Weights of a small GPT-style language model, trained from scratch on English Wikipedia.
Size: width 576, MLP 2304 SiLU, 46.5M parameters.
Architecture: LayerNorm before each block, biases, tied embeddings.
Training: a variant of Muon for these matrices, 636M tokens, 9710 steps.
MLP neurons of a small language model. Each row is named by its layer, matrix (up: input weights) and neuron, and shows model dimensions 448-543. Each number is 500 + 40 x the weight over its row's rms, rounded and kept within 0 to 999. Numbers have three digits each.
After each neuron's rows, "fires after" lists the tokens most often just before its 100 highest values on Wikipedia text that the model never trained on.

L5.up2014:500483475453499579507499499545514437562555459502531536486575541499449494480481492482552531468475533516492524467505559504535520455525493466491463484543536492568476460509523503449547531629467523436539555509517498468463456556527622489532536511455460583450520455507502483531473470552506482571
fires after: ",", "."

L6.up679:519493477475473543493465497510526476498441498477475555419524537528541461435562470449585465498536504484552459522448522540545478548530442405496495456466593474439531552494572528543508500536419443512539594469461485485460533553478507481538440460519478497486482490459495583508424471478534523525
fires after: " in", " of", " the", " In", " during", " \""

L5.up1566:545519561517484547549500467501491480460529516472425547501474478515497453509505527459517541470537482457485498524492461499532460522470484450530452460519510566443573452521524487543476482470488504493463508564474534487492463563471518516459505539535506517509417493494476412526506501442566474490
fires after: ",", "5", "2", "3", "4", "9"

L5.up1475:508536569486537453556451484464476479526510436509447562560512503420536524470494502522468426533432486433489521492517509423499528482541439478416510519471543448510490424541529461540437497498558580485455510494544447507495482499523611564500428514521490460451471504569476482473528505483504463535
fires after: " as", " As", "As"

L5.up1003:528532516552515478434527536464478526572511497526471513580520483540472491558572508500479462476560501460516454517442541553466499487433525428526468456512578495482519462476505442543508582494522460494451463457398515445473521540403471438449495429510526535575520469550445530468532488483477555476
fires after: "0", "5", "3", "4", "7", "T"

L5.up1453:465531541525529414485528495496481462527484497508572521476502458387505537487521521438518548457548534472482543488522439511446472545576546534495473542504531542479535524503528543502502535452514547472530540561501560461482484486556551471518446548441514542437466460530470428522414515409611487497
fires after: " the", " and", " The", "9", "7"

L6.up582:481490496567477507478552477484520519490532619528497526480508491477480499495480484558484498509527497535464549550574487483531549526528489532534506534476500438484516471490487523536458477506540521440468552493540436516535539457519508493532567461567530530587469455518594556491504493479530440524
fires after: " the", " a", " an", " as"

L5.up631:433528483502523498483431502570516515511509505488478511512521554487492493420435521489542552455449481560459477503404615455429460497536513502514478553520599488489499557484482483575412458508501531456434447510483473559502512551529523577470527505542493531601513479525539528517552528537429469489
fires after: "9", ".", "0"

L5.up938:566436436452449505517461535503475505501500467458409485525517496444470573500556483419530516515462509542529553461476512493488469481562622466517590498511501509483553535463580530553498438486506487472494495478557408516507494539468488482505470489501511481463522477547559497546477464480516547462
fires after: "0", " the", " early", "|", "8"

L6.up1037:538505538469520417542474470484502444465465493517473546506594439492503543580430481423527480497576461498491524568551500473478532534513488558535527483560512529469451479467503462523452501478484477501509554469475554451464478530511510483553472453456439501486494466540513531490523540531528467480
fires after: " ", " was", "2", ","

L6.up83:569504529501503491513466587459475488516427449430486490519502531540488505470496491469513535440518567554501461482400628556510403481555518545506489465539465534577505481527491520473514461559547482522427572506482539586531530445538505388481514556476484552485454531512521539418448503528505513514
fires after: " (", " R", " V", "\n\n", ".\n\n", " \""

L5.up1263:490552467530570429483539504486540486463500512532528585495525504468489483521474524553525479447454501478529521531531479478503460484575532519539522455492472477518520415483502499452538519549458526469522519470509461483436470511481460478510478503457485497442454432560572468471574523508493584590
fires after: " the", " and"

L5.up1956:420525459503520526465469530474551439535561482499504505515510449556500469486444488515534483468433518521533529500418482474451513467487420523484404514429468507531498454594477466491482496581532550553512540555475571490426467448514505531498577459494467488533492495532546462385489518513460494455
fires after: ".", "6", "0", "2", "4", "7"

L6.up188:438524520475520516504454518480504536501452485468567431382575493506458478490437475540577497505482557497510461472548501486558509465537455433441501534414525570469517525534546506444446504433599518504471482514528552539492499543491565520496523435482487504565489529487515512463498444502517493511
fires after: " a", " at", " for", " the", " an", " "

L6.up570:518572443517462464460486530526554546494624459482484564540519429489468526468507526508491481499596550481521490472485483512507503468516559431520499562488528519454501423439523519511466501571532501481561555488460523523531509477477467561527470422564464547466380503521476501488513488467585517520
fires after: "5", "3", "7", "2", "6"

L6.up1483:478432457371432532538501522462440471502489503485474606472480452426487479546562504469556475491462481530468499471499560491490484476531482448510521488504485562564493527531550503532475480545510509473446471432555499539521485558479557481513490569525490508402538588486527472533456561510542468502
fires after: " the"

L5.up1943:515489481487474521492522503573477514547492400498557487529516539538484432415458523494438522468531509501508470591515506446466572520443538507458521539480442495517436576519529447489473447465588552528540458520490466452494524517438450520396510519443514513581452526486439479520550522567501542521
fires after: "9", " G", "4", "qu", "7"

L5.up2233:538510509535517512430432548499518449495461458505517538453494502534491486484431495522526587439457521523458531527541499467473456475527460471479437519488514445518466499493499491539501481506502507476490467418502426520503523492447509463491484495513599446530484483504496488475478551426514489441
fires after: "–", " B", " P", " p", "B"

L6.up1517:470492494505471570557506455505490534536560456565568507522510467496480432474452493492486562491496506548500482468503544477435466513519493419502478543492471424472542476524545517507515538509547510510511514485444519504516497511510505488497505493425582454506486548517522452466533486529522516520
fires after: " the", " The", " P", " a", " p", "'s"

L5.up15:499523440456534516486499532569471471498527495531483525577506473502471461492541530526441475491473598554476486480520540451522483523476498548425438508426436468488469525424523499446448525495468463572501584516551517534515483400479488615498472510519516553512509474412472490481486526535561511522
fires after: ",", "7", "0", "2"

L5.up473:498511430515499484462387552437544469512423424457500583523536469482482536494501565441461521489471548475506526549455462518544544501539521530500442445479526511467468529476536521546533511429491433468469481485465550589481503526536515478449621530473427507521509539514595488557502471504478493458
fires after: ".\n\n", " \"", " (", ":", " by"